MLP neurons of a small language model. Each row is named by its layer, matrix (gate and up: input weights) and neuron, and shows model dimensions 64-191. Each number is 500 + 40 x the weight over its row's rms, rounded and kept within 0 to 999. Numbers have three digits each. A neuron's up and down rows have the sign that makes its largest values positive.
After each neuron's rows, "fires on" lists the tokens most often at its 100 highest values on Wikipedia text that the model never trained on.

L3.gate114:522539533514493414528521498514513486444454490502477559515498462539478486528554480554411486426501433515443430515481539471494435497444480471486481474467397482496496481545563460538472613571459442501481494579493503477460551476440496624521504424525484516508493535517582485464559437463533526498533479555511451508520539471467523485564519517574475466530520530446532462504534515486525526465489
L3.up114:503475460497509481564471464470530540608483500503395509411540497506536503524457470543422536435432505497453481574541510580455521486498479489467516518499490479489459539507485470516459505522498424491455442522486400358569510494545542511496567418547499611547566511504496538494503483517555482467521530536490510508501517565481486447479517465488499446453524569513448533504478479509504514518576
fires on: "o", "ari", "ath"

L3.gate927:435507439473476578557530499484481521483510469479475465568508447529516562542490528427496523429516532550524537494487500466475499484499533443428473504474492470435449467492551461456462515428562498466579454539622498431488487460479393503522492507524462524543494512462450532515475487529499483522573572445498469485508514508533470565569568451606505531546465497577532535398562485546463498492524
L3.up927:509468533480471532480463494508513489475569480431495476470549451489454473486552468550517502571433489506488601512502482515561445478514516480435512516528474473529616556514440504434512459464488492460527525483509450463562523531484526475520485458458471558491491512535517536556455504508451510506490476552474537485501473453515539510511488430515543511517476494484543463544545517445502495564468
fires on: " min", "/", " /", "in", " Min"

L2.gate477:541578473540521484559485531577529464493423495472481473531465486479467468531475579516462545468503488496535535536515471551521490451468510491499496471569513478570477510480567475459566542485548511480518474517481497454474495530509547464479520493511463520510473548447563512552494427470475535479489575490456472574489523520504561476440584519597469480488508498540443466487467498504493572501500
L2.up477:563519464496473504515445515527555461454492480425511591512623460544531538507475494440532539432418508483487448524446477474526494445492441589470538509491567445528483503483592460515469526492487474423520524539513524539525502538487433502479453516417453466497482499508471524508492500547479497492533481476467490496530635494501491530545521572567444542497587537507412568517505510486471519445506
fires on: "o", " be", "ri", "ro", "ra"

L2.gate77:538453426496507476486440434533457464464427461553531449454531454544558476459576516476496490533500519447441432404462491493529451451494459554468499487568490563387457466455511531508509466476523372489537524495533455514517479564485530475557562439487516461503524525470511530473404493438569459481458517493533543596473479475482441517401493529456549484472508500565498406484517486417599507533433
L2.up77:531510455533452505478466526594504460511548473510484505452517507467489489515524510509514515522510475450483467513433524500465548413507545431529496516472452435449510479535451492515569493455529444462481469448429396474500529524464517492514503545467506471540498471592471530415501493545568584521519540482509473479446523504502453467388439518504505514550465476498468455478507542552572520462491
fires on: " •", "ry", "al", "r", "ris"

L3.gate600:591557496527491491515468481507522554502448531459484543519476530471478470419550499512490534537466466529441472504423483458437512557488474538511470495461523538473461500499522555566505498455502517517508510527469514531549504468514491481519426525510412536415493534450476554439470471544445507486503502523522462472495501508515500590423532407535517541556441498460466501519498549517498454531493
L3.up600:561523458551405439509487495527454528516543466500432520497545489484496454574512479505590456501487429533470519468429559546518480557521513506519558442463547519511477483413470500470463524446479487503428463567485485499413509464506543501450507501450454495520524614463442527498541521449496537464471384467475579526511480457532533558513497523561512548474558478535488533590566483520508480531505
fires on: "==", " ==", " ===", "===", "."

L3.gate340:450469452512557475477477452551434544497476428459512503432581453461616520458412527467551528563528583563506542436451474460539479489479446459513565556524550521514571471564519513501561427509518501499468454497450549485518528386504527470499503518446535506448459536528523554500471545474481482528515439520476480479518545532512506456539471431603486546541420600528533499529495491477455505457451
L3.up340:474421499503505491533519507482498428512513456432522592475503421530568521558477532551519523558472508538507486570486515537485443498494506472422558517595462498559522522524535512502524518523499517471481496466515439517478519498620558495565566527493409437504495595509527437513544489519527495498495459514553484558463588497544471435528436444557497518522438493533555581437548462483504486469497
fires on: " to", "ing", "ir", "ording", "s", "us"

L3.gate358:542528523509594437516600541510523522491469521530496489543411530511486586506493539491533527484476518429470548528428425477558472485421498453472561469447521505496491465473467365512485508506486470471474525460509497473553465515510507523471549461521354532520461538512467423508518445520448526477468527587509413461487478417526526536492434547502466455503490533460490499488472458532496492518474
L3.up358:411506508474514439492490534517506525515473489514510447403492480485534506516577488442483577494493470516519539476483539567512532542463555645443511519418549549466477526480518487543504483536491578457538506500486483449530584517476514496475517510517493397515584510546459538515510527553500577498496523482514531507489569469454499470501504527516501531473540411529518524466437433416541470534536
fires on: "on", "all", "ol", "aw", "one", "al"

L3.gate1139:442437498523481466500596517439469410504475507509577510540475468584581515487468504513494472427513419496496451630470451474430450429539446516553461521475496531514524488454575386568468421470488550500567515552517583487485470437572515430474442527478440558484509525498473509471454497556473483565531477505532507521530486490519533525529518455469519479592451546489460546511465516561475496416555
L3.up1139:511567523503568439534566507527555497468464538446481508529487520594452489546561476529605430539482467568478412541354478433484469497526557496509475432456544546559472509462503442497502460460543484517504517432496497544530514506503466502447536470444518512494531554512467437439436514516499551538525435521532468493557484556521497466520494457484519544523547567474467512531370517466483477468494
fires on: "u", "l", "p", "m", "al", "k"

L3.gate428:532536423501571514526535460513541514507492432524506603537434470553509450541500529455516516417525457417448491499493487476461445427513494498537546538481486502492508559457501446512465526521509502500508478488508558493496433515552474530584506454465474466511516484508515553421500480496543518536473458447544518580485529448456536524535431519559498462414542464437474518538525523466509517499533
L3.up428:537535501433505563506435489477497529497543507550532525454451483471513533511498487500452567492512458493454519549513520560473519524542447529546533508493455405515509575574420521567445470410585542486521508487496534532493528493568514471449445468458548526527517420533580482521466549498580480533504495492503468529485463484503469486583544497483527515576461523433493531493452510480493526538486
fires on: "o", "L", "f", "i", "ric", "."

L3.gate326:524520490556566525484473552478414510478495475516501534489502442535604504604512490523517476486534475487521476493446480450460464558477516438458523585448495483499519489521532449519530591490453527564532506492455533495478470516493502473648536554516467475401443538545496501475453469512576571469488453496517530488553520562533473565445479467521460513474469480511515511468504404507445519433471
L3.up326:511458419466508507463527476536497467495501483541542544543500482581496596469485470438517504445442529447450491578543473590426528466463561561495508533498472489527558537482549469459482483475521504537479492413517481510492540471525529481492456459470501467475547481521529456486584480549513554566529431529527525472458499480560528469538535474431495531510516512480579515446461573427507527531451
fires on: "p", "u", "O", "i", "ib", "er"

L2.gate488:488448565516455427491538470475536486530457456519474500454563536504530503511444554506498476524531545577552568468457519491495559533479513480537505547473441502511443517487535489457464498484442478570485430588527542570569432532494549487532505446507508475505498530484470497519545491560453567505464524568506493448518435417453536521498488554451486550503525583476492503451460484551565511413502
L2.up488:474495525576516526524515511495508395566499533508541464491529479508474508441450440491510454548478453532520531478567476528483539540501512501548450515502470502540510448410467411472548488477492528486529472496569448416486453532460478549494509535522445540540476529547465508545459436454425524483566527500493500487486549437481430435530512608505498515533517436482481544530453539517444504511509
fires on: ":", "°", "):", "ic", " |"

L3.gate905:376546496467477514494488482484452473500464499503523509593496524506534572485486548464569475562510432569490560517485579507502474483459446505495529482558466497490452562536474443449475553442530516481508473510493462570475503505533484515512551552408493513477497509481539520452454477572487544478539528502521548462515511461457502505544552524412581464463527555522470428526451527515440487488556
L3.up905:558506478530523504432462514446462512457424498515522546485493456483474404546467518530483514418521517549480459499468572427484466475453461492503539484458463524461575501541523507433549477573538472563494516469400555583507575488488507438522529469451468510501543545512525458519466531468455492564440513518530505531467475532455446491394557502511530493510501465514494461522500486504489531455478
fires on: ";"

L3.gate1277:575424464538485546557390520474513509488541476613516446426486505425523515451447464435455571511497504507425498435536492508529443414510560490458524542502580493511579450509492405442467475534508452531576442454504470566502435506451534468447554502481496515425533500532502487506496501519478479505475487530551446454502558517501567469501495504524494476502490537508477483530455470489502557500479
L3.up1277:450446544485558486544442525532546497475607532542458435481469471402547457549478486468545521519481450525500446513560515554498478523467517544415447491548493507543509498467473484458518480491432484409524514578520501492478435464530443528458533477573572580464475460490453476469456516597517477499516482506510537551430529581498456475464454522438493428454502553491473576506420458475418491501482
fires on: "m", "ace", "ur", "ot", "er"

L2.gate1088:455504481589428518462536493460465554492495489527449537448483583524557474524504575531486566429425492452508503449460501551485464422470496513438483515453456453523544485504502461471500466565484523447543492512475469524500430497535474495519486544398512553495449483514546569550505481468457533487494515506411445508433464507492483535456522511558513566458537508531507421499431505492484574504537
L2.up1088:535530541496502466492464491539496462515548552507483457392473484509523535494483460541535512471589516446458467474453494570434524417590505497518494525490399516482477555483518416431440509461427422523455446460568530427531499439520524521565528491549536522493572593451519524473437576539498525448505536454480507525503516509480525443453477503481457479475512520474561459506433522496488493474509
fires on: "ric", "one", "ood", "ury"

L2.gate1189:488540459588523498516445496524461562470486428492438526513515543492484493489453497515563569508509505561492509523500504508551478484541503490478497427511443487417568560531503536501554492506491506508422480488506401510439458426512478410518457481520486522476483529548543509534520482569469471454529557563529466419443408538482520562474481496463604517531463457457566518533509497490421557456482
L2.up1189:506481399500532453452519486530567535560456471565509499477471509470459459564420486499494441431515459598496434549552504566516552527482519466485474475509483512469578534500502497517527458505494554527483570501499419492465528540464560537534515435493489473503556528513513475450499491487502493502549483458557495442488493557422538554570531465484501477529428483420547427504464484588510525498490
fires on: ";", "\n", " |", "\",", "\""

L3.gate698:527479559466512514479538509454479486491484561461447555438525574452572502465466516450421627421494513511548486421503477544503598446488557469432453477529543526475457478497502490468530520512502524482458532477538520499514569531494509514510510491454453472546527494525512437446453478507491503527465539542555442558542501453476545469494498435515464548484431561473548534476559527442501473512525
L3.up698:483548422513521530490515513489486478471513495536555455489580457434494568466482470514500470528434434502600476500528489520536500490423506593506505453496486482405498510474522504530452453428477539430498548468580527542484501471481461513480493542473513515523473513581494472456525508511491522511406452482462505458487435556537590525468447524477517560487473541452493508520579535500512395500485
fires on: "or", "anc", "z"

L2.gate722:484562511490522501513446447447511514435514486542530540479539493506487539420515543486485489516409532506500458468462496426482536472487480422494507476477515449492486350504412547463410510484542492550555521546473549464557462500517541502468537467507509449478554485580553477479414450555563496470471431478529519465516506509499430489483521483489493543448567527534518509474492545463543495517514
L2.up722:551516541436509550477432525531468569424554582582530561519548483447526504452431524506477501499546526501508465544514557422500482571577482413453493559472487391487459544480502534485489572558474448478493489578499435430427521597518466479500494463504469465538506509471502506496436470462429504511599510493491437498485498542535511487470464503481590518495548532498491503459459492492488524529514
fires on: "ar", "ant", "th", " South"

L2.gate1120:539514482466456463489581465515467480465472536530539574497522484480556498547548487538486515486467516545514475476483493491527512519449560470431517453508507484468522522464539530494506480530483541498527476511451523527454492521515513433513456509548493424558464482468528562561514482569579498496563415416480470571446518436550512554448516439547514444460437531501514485480473466515463507598591
L2.up1120:535517521495482502449490544495450510422564517482529515513490500455565509585504472489492515466481517453435564442441527519524516503491471460470532500508507558497479538544480538483474447472541468621476441483453508505477495453512540506514454443462490488483535505422485508463558553501503501523514451539564481517488492515478556461590491520486490524491510494527511541513498492486484412426481
fires on: " ==", "==", "ff", " ===", "==="

L3.gate53:504463507501487512491496437507438484477371503507499507487412496516586548592488464468524488479517466516540518462474554490476548596522543453523532501544489492561540536526425432501561561503512516507528528546590547493484547531472486434456454447558493498462490498486488601499505490492549495547467486490387527445480557500498487554543484519530500517580523544540424525534527501521521530535516
L3.up53:515563499544547480505520441512523430468507529564477535565495495551490517485479428503450534500530484530466460591450530544460539549495586424523537473480460539516521557501465463455569484497515477503460534419489516522512530493514495522497484509466427538548471509505461477495478484479453377473569474498510521483422506433575423519482479512452451470551562521453483497542404537457508486519580
fires on: ":", "ing", "):", "ation", "ated", "ations"

L2.gate486:480480486546479462526491469523543479487527442458516507484499537469462535548523555510432553441518571517558503521489458538515534488488484398463387476508516460470534468582427499501537450496429471507490502457492601399502512524536473543521529457501494468443417492559508552542494486457567563588512461518505506470442550533548540470499498533482521533508484500440531497435462519489568590534480
L2.up486:468524456479557579469470442518445480527543449558501481446549477566414510482574528510515585535533516426515450526450477494485515493501483475518430455494553450456507490458576413470423510501482465492459497432520470492498472464451477500476607437519458491460474473574473492538562477502483535530513493531517450541543493557479544492557469510534573532547530545487466521423517539472507498539474
fires on: "–", "/", " Mc", " And", " I", " Al"

L2.gate771:459534527465457503521554469403491440347615574551491480512480555491588480503504513488497492488530502597548556450534514493494432519478542513446484523512497563529494513479506466421521516522484456487498464497510527575533486525493499531498521483515517488466512516543497517465490529511513538535519409503488491489423470477486495495516434475517501538469545572501484483502550441484489494575504
L2.up771:430504481464543507585493522474473443406538526476447465443509529519557538517517564520419520533565505552498439406510552467528511416491607485526453486471475576503508510513498446472599379424481560519533522433498488553559537470475411446453490520525535525519455464497561567536424506417453487466478457503498446529544530479474520469529536520460460556498506562482544424516530486527536474503480
fires on: "ent", "ed", "ash", "uck", "ood", "ues"

L2.gate347:454495481483518516492488467527490506446532417552491487560513489488560534564482525570467495438450534412493463517527548484466489524526537479460491508465405496478441533598517473547510497544393525485567444479457512444504518537461452509464503516566506448518469424480535522539549500442511469427478533472495524588477512515480546563442620458404525506490508549477488488460474527423507526448435
L2.up347:481459556567536471515541527502510562407539506476480457538468526485520510441584465431488546478487506579474559515461525565487479500523474462533466488582507488516514505469548514468450521504524443480489497507560498484492640555500523476563451521477485467449553462536492453506525491503528471480553509479461481446438473473510538546497551520444541574510522485480528533458517470510487459523532
fires on: "ed", "s", "ing", "ly", " then", "us"

L2.gate53:449480534501505535451477552464537479477486534472490494512527457479507595577565528533506484536474480506536497463531471534555443504550488424542542594479578577430464464538510494494435490593542456574535510515559568472517451502495484512503482460484497471370457550539490472503531515471422439473517512430495480427530508478565553421552529430495506491498546474455535460511577464483494512531466
L2.up53:562463532476536467475556532526503545521484548532517474497459530568518539423493513511464459489441440557524432453496473483444508490441554460493534462470446504567506512487509477451529493491474511519516448452465578424492496485452452524453565531543480445556474520562495433522534424511485475540510494465512527493427488504502485539492434541463445499510471459507502534412494548440515518440459
fires on: "a", "e", "p", "i", "d", "n"

L3.gate418:529462563511527513493500456493508492419555456475472476531592500510517531468501494570479502519499502474466447451528531522500545456540507500571452520557511577531508497459463485448489478541447522471531435545509487467536510484513495571469495501479578459512475529513577455534548471555559469465496489557512562480431450514509543569446545535443420487503539456432519491533439538456475528441494
L3.up418:543482569529464498476573446513459537513497516508491564470500506511452536467515481542486561463511547468499542523457500534469538528516432470508483516488638593527464530485529515438468500499499600443487479499517515513514567572519482562476526490437545533519496550491471470496456494551564533452443468455471515502524497422567445474523526514499512535529540470473484500485542550474465546511474
fires on: "ly", " then", "ially", "ually", "th", "ally"

L3.gate460:482527549487490511479440561477507485467476512477508521458547516442436491509514466488456522476522550580443515543501476492526527504468484542526492472552444522508533510498561504450542468589481445509412480480602491551436506495555443544508546542507523447453566487538429513470524526484450502513476539457541487478612458462524551481540423565507524504476491487530492593492435439582478537494473
L3.up460:509487502476475514528474540460501509522464444458518504545561517511458472499410527560503523494444531460540458563497465592594495488543505481579511552516508488493546460562453589563483555541465517483495480457565438457456516455547446548567468564483478551497523504494502506507530428486489533499529467445497490507504519508569495486512455530531407434488529471584599515520504495510502539445503
fires on: "it", "el", "ech", "n", "ir"

L3.gate240:529504398451496488496490538513491426552513396507532453527548529501570497484488538476461464476482490552530490469526486481472559468477490477488504553454505501490574503451424544502477483518560502513505559497554433462526461497535486528540478522528501559454467423452450516557543466492561538497531491531478444478551551544475538483503547462452554485541536558495468502594429521539428552538534
L3.up240:450499445519498494455480508500529509533539529432456435470458476549580489453467532458556495485488443502555521470504526493435490488515518506459467515515364531517575472456414547517479465531459555477472492472505552461569457516523488481525476510466504516493441466515493457469528502483551466517505510587525503530519501462579493443497508450414515438535482501475496517445420599407422420476451
fires on: "ab", "m", ",", " of", "rom"

L2.gate57:413505483539548475533452520561477486388525508462511465463466462492521536525494515550486520503505519463505491485465523525446532492497472493576548502549559515527514467539517491503520515535521454523527434446499436461480569471460477482483534484373450422480490484512530384584520436468516498497512464505453563473519548548580506482454522515537476510458481525415478458526411558507495496467518
L2.up57:459545522571525457487487542486537479439429523438458530554481442461469587553470475501484498461514496487500502496528447556479460531480553540492532535493482524496475529549539486473517533548482479543457445454479477529527511490564541491458506583514537467519432483466490508528483454456595454498489406451489515442511533528522430509524494514528550421529481500458477483515399489469468516468470
fires on: " to", "ly", "ing", "ions", "ily"

L2.gate172:566437489514482559509453506506591508489454481447538520597480502528545523590492492423527581483544551427488459475473466521531494510518490567511517510469517578491481523543545492457526506496438420479480414516396549525518451514454500560472550498506567503562480519474542505519546521526564489546458435505457537432508507599503487497573484476555564525500482517529563459431505453519408410538440
L2.up172:549515509537546493504535479590499480485400498470476456513452551509524464532496533511523521524470469474547499418500439559566497491540457536463519533489564448447480514515507563473507562565445480528418430564526471476463520599445504487454515483539499498567466524493454516486559566462491450579430519502481454516553431540504496482533511535471526540434461475463513499565464468547547519557508
fires on: "on", "y", "ys", "ham", "at", "a"

L3.gate581:509545484499502442454544534513512508505488490506555585583507536545606483508489498502515484455540443512465505503492400513541464417469503487408564543502473491532478536504524469466452539489517466445544526541531487490558457438531489471609497519468479408439467545495447514572487421510475519500434525567469474499472481504428496444512505503521526517508532518538491466488483497493492446477474
L3.up581:463491518456461471545434467513547503509468509472496486528555514545519519589541481498521508506459444483567488548502477505490522534450490476450469522461465437486539489492539492490543528574563515508556428521541537469567466515458419503553539477521515558456501478435602454582496445443482513537483498412463464520474520454467499525491539564482427492559573556450489492461514514565481440505481
fires on: "in", "r", "ra", "im", "ri"

L2.gate164:474493452463435468517464474535506477486477505542504461544462490515466471471473500384457565515562475520456503487587534508539571516505440491406510528503487482555546492495587427456504513470502586501467470518519421516485546548471508549490491466452497449535535540502478497548455489483470546440471517492595463531388554558527474564523485500518464487453504540465512491594483518529442511587499
L2.up164:479466442497516502476598455450443530505558445503458495488423414465515530502446545409453527489457483482474531507513496508548518529499521442497480477485536512485492449499559469529472490546499555515452496516598445519470503552476497548461527405489526475496539502466500516545498533498525504499442487540565494542503574529437522588529552445424533491473442502527513466500519548536519515512528
fires on: " |", "°", "N", "-", ";", " 9"

L3.gate694:426555463518461510515459489493520513451507455433525594484480445498424551514490538506599505431554528552497514543414474543508514504453519417496490489587518535525510449515475545533553523502521522485507498473473443506487509561561462543402483450515472521487437464500507455503513508494521500579537487541471519512460456506469518566500431435457524507564536566521543491430562514550473455517460
L3.up694:496487523472539522559504533511441501463484464526507564576505554476461505559567558409501497462561522505532459525489523582495472561501443465493462496537535472509570474521595533496496547508510540436523523437505488492618534483537519567506523507503510489573499500520510451523472518492537530592565518543498504440515562561547481484504469491484544528426507467503545510506432521546485430529502
fires on: "/", "–", " of", "-"

L3.gate1213:467484521435487474509497564490467480480464510496482494495575532488466538563474492463519543452441474479486444487494470456534480498490506457456444481509525454489560481586506541513478443530530489531520478526511511546509438488501487518458504492437499556568458554474485515415531565481506526420459455521512505559492418526512510485560533497491530458507481494518575495492532461515526544404482
L3.up1213:499549558460504589533527456519444522509520522508509514467496497524447482480497499517525535477471537538517546390512568611522514478528503482510463445520516485480505513531555528501439476473534505422599448422511510568513537442517461494499556496426520532445435549552547546471550511519481449534478515608471441527588480575433538500505474517436536524429480511508550507486522449552408476444487
fires on: "or", " Cor", " sup", " cor", ":"

L3.gate940:510558523490542489493487499471587543492530530513497615451499531472517501512522450433395514488485490504525468596471439506545517484561527449449532466507479527456579568560438506429527503538519505450512522498465479515602519521435464463514493459549475487522495521494513568469446531547487536514456459463484494455474499537479490488477515465534449473481523500490465484459479536489525547532412
L3.up940:519514520448473481423543514456538515523502538558533573518497549456512540445542543466504584480565573487541464524455400546452485532525498517460574473532570410445464489435544519526471471481467520556519533419444434503542485520512491484510538513450582516524440494509479445515515486504463501497574479578562537504491510422534503449500465481489503529469482527495508461593502532589511602556513
fires on: "-", "l", "w", "c", "id"

L2.gate442:462502440536489519533563513512507389477447602485513495502440536499481531498534505498542471496540518487467548492485441514488500484517450444450446475443538447428524514441575539500533471429469520527463528504501442490459447560505554488534518563436533481483373467504508541470509449544542464516583501486488431566523410553511487514433543481564465550521572474574526536553520479477493515489507
L2.up442:554517471443537532467550504552503543487539518506457479513476509471448504456490523499481530499508507443481531461412503476447514481500529480478546557500519471574409508511484499477549514438512515547529474511580465469505515420496517515525474450474519430462435494536471471385496526580468530532454600494571498533518505473499512455465446500488424484504557492476501466539498565374508445543450
fires on: "b", "t", "ice", "r", "ical", "end"

L3.gate982:485542474501493459532513545471513463538436425485495431473491477499494532516527539520483495531488584466474499468455446473483504480525454539457529500524513572546464486525478472474500465544443460517487559520420572497519474496425533536494489472479532531514493523528520474444484522455505528476536555566538493399503546548449548576442593465595579429557453510536560458480535524495539497498477
L3.up982:557527493454608535519424509523481527453508438526477482511463513567556471459461469568524554439464505535452490470501450482538493518475527507499524473478497517488447455508479560414437460454471494532372459463525482502517550415452457491532490568536540468530542545506521446537468568507434452506460470576474538431517442534536490517460555558518434509489486525537570498565484529503543529494477
fires on: "a", "ar", "as", "on", "es", "o"

L2.gate569:552488504583500583509498438499541466506508470477538553506504505491556520422476559484478515468559525487484498473575529556490491393514572484444470502512491451510484530551451499471501506528478553447499518498542468534549482459510468428555521544541465479434504504524477469470474483507451473472487529437548486389445456543473504512592476589497475543531553482524439476500489559481492486504456
L2.up569:485449487505528536584460482502442563554509455471475491534525506539557504512417476511540477490490430532500472511542502582532506510546450491503505543543559473477493539616508501480510564488533451493537580446538468518502519527535462585475557580516511506525508469512507475483471536471489489339529498556469500566416528537539557535503475506568453457507455473481524464503499479530492511525509
fires on: "and", "ison", "ander", "el", "it"

L3.gate1188:540541501570456574515519564467514465521502521522523477462491556496519455507564438498485542389514495604502505405436470507513563467530496534454490406503529476454515510472497489525554443477539509455540486441549472577559491435565493448436495488545453473554439586574525429458489456521502428501461523508481471506419530435499497562582466559484459494454457555471508463564491400530456509546497
L3.up1188:484493548509495485523458502490528461483474592497529541494468491514541523498498469442523490498475482511533471472440472453566505520534495599481482475521522500487522525479508522451510496533498535488451508476500451495370428463556428544487499492494446569506539500463527459511446499486577497500569534472517451508504484499431484520442535457530476431504576574531455483548491483559506482558436
fires on: "ent", "ur", "as", "and", "er", "or"

L2.gate954:482479511543540527476546532591484482504510552505537491510483487554516476495479518538458448475419470561495572492508515439586510464574446430527466495524426519531457465490545488470485485490456466452512486569562540556478556479530522525497534470464456455438498575608526465495499485502482445576525516489471504571525424503529557572459488522589500473560438557506529498526511547451468464506556
L2.up954:514432449520512508468452542573509515543530542484512462513500523514526514515496534524510534611482441522467491485428516470534538461411418498502470544473533475576535436396559452461502484445523471461484434546526497450445529482428521489488521470458485502478538565531436533506547527545453480396491502418534536547507499512511508543515504483498495546481592463522535555484502497465588495489469
fires on: "l", "al", "n", "es", "th", "c"

L3.gate142:499536438530506501497467470499470478494550535533534438555405479523501552442484459536551465518573492523525499458546528445466497479517471529458556523450495499467566436421517502442489571519585539465439509486484557490449579478494502499480494489446511448555481579574475490428496457537556505550463512495484503528476452525602452512567495443545486522527459564500527467559485481506509467476506
L3.up142:510480512479569517520500430478470493527501423571485465467507486538519434427453510556569471528570504493488448513512453452465488528431544478543457514475515471565523533467439454546479538489502439531528449447498519522560528519463469476470526540524506528495529487534515551543536478496454522522453432471511445466484503542487507476512472527470550578509579569490411453528512467435530498456496
fires on: "ent", "ed", "ing", "ose", "s"

L2.gate462:530474483440479463537482510521509524529521466537561487438460491414486463473507511550501515499524513518500465564469549498486491586473523483547486514504500473552443489498518511508490567543509455449567547475465511491534509524531502495577503470446478551483443480519492555527513558551483500541525467514523495512514552504537556523487502506512420455438476462538495457572549556430637510521467
L2.up462:538572499420530565456473569543456495542515535463457509487475542468539580475438502450515547522546554536522486388474518541425543572538479533487448529561545570587482525501513457441452436500513492488577558420514444525480439514504521429475500504463495514450522518473496479502401501482460555463505442460548465545506514533504555474466502496475468529377456515547504465504468481476521501497487
fires on: "nd", "a", "ium", " Africa", "ia", "land"

L2.gate711:442491532492488462478502522486443536532470475542548563495481536513476499524538549530508489534566527535452430462523537427476585492487465477487559519472475518506563501446479468513471512536465377520526531532484501476465505507472403530537479495498523529463452551522519524463470404497498511498534447479526554542544437491526499497504533523405503540404547486508529472575513460456533522480500
L2.up711:410470481590469567481529480495480482494527422504507485533524496440462532471492504473522513480524539548487442470509480474595537523545473429536563455472472510437664543513510509408500524463518514498487531484452497486476515497478504488473509486533507496501493509445519446479536503429485459505442495493512499464477522512475490413562472530481543534488514498498581416579494587459526522517493
fires on: ":", "y", "):", ";", "ry", "ery"

L3.gate148:463496544481559540523454554405429511520411521545512484547542450494526433518502519502520494472500515464489443497535519421484513552443499504504466600473510544443562578444473545514524430494457500474526491572433530474468394630539453503555460419459548505529495502445595542578402491525551507511595496514470475517506489512450475483513596460552522476498494514465423511515502468507454515480493
L3.up148:520438502457472499465550514500595453521486484494495485370543473470531490516506515491567522478551487545452468465504497409512460491476475529475529542446515555493516510413477560512480522497500492469534517554483520441521520538476468484504512465494496436535474497490447542509496460537488543503435472561529465514481571471459583454516585467462644487618496523478572447521581491444458506547531
fires on: "ot", "rom", "ul", "as", "ab", "it"

L2.gate1075:471525482502523445559472427499502515533502553493546501501481445489457505405511495507452475492483496487436510499517490459465478502466501565436479531515501467419455499504538495514533491423490565465466476512380464570467534493458527457510441509552456470534523491531564474553447493522489489545545482438501489496440513483427527528488522510487530460586590512503470525539488487468474462450481
L2.up1075:544522411482558551408457539589498504459408453538477557469509440527529488490529437498569537462489560478475498527521434523535440472498527455430519529534451467484502503500531472539478493472486495454568484495454512500539542533549498478461530489499494525506500469502493520466577484456509497527523553478557445445519564578456483497499540594529586394526507613509531470463521503493504546443498
fires on: "am", "at", "im", "ar", "er", "y"

L3.gate1073:587539547547523491507483518519452526497506529560434554437557500391465537486465544459502499480498537544476513470489529559554498533527490508521441543454484452495524498528565529527544492451453467579435480533531506499463535467477461560496564526500460476506488549537516530526652469486538502550488477557500522498512500505539552531457559486563502531470515479497517440450547537490441438519469
L3.up1073:533467489466483493510443541546484485521511496499476454504563513440507518482468486458559482528474515517516488458483559482470538513491554579532517451460455513501540468537489495483508448409551557478426545581526509474519536496465469447430531479563452465495518535515474529416496455543561549539541431550473551483552539500523572478506543452565514500472524457466535438451538489552424470440471
fires on: "et", "or", "ion", "h", "el"

L3.gate687:542538484469460451520457519453465487559467521527484509453527489465485551510491517542546550469498604544483485473542507481475521522526589492448495585540481461478571473453475562520546494609545524530457424556498489562526499491473503484538488519516510467413406516521465521487462449549461419490475535442545548489528479477459515490511517481444447444594509497488510538478504516402521490461495
L3.up687:539571486454416495432469499464534632545453467511453519447484447529451494539474465516459494563476519466515501574440449561481458491543505433597463543501455522493446460480434522511522532497486495452475489545423490552466463510464500509467527549475497553559522479420517497467447438536492489456462517532544494454459529489520504471492555457489578474503524552449472520486523506443565548481493
fires on: "ar", "at", "in", "us", "ary"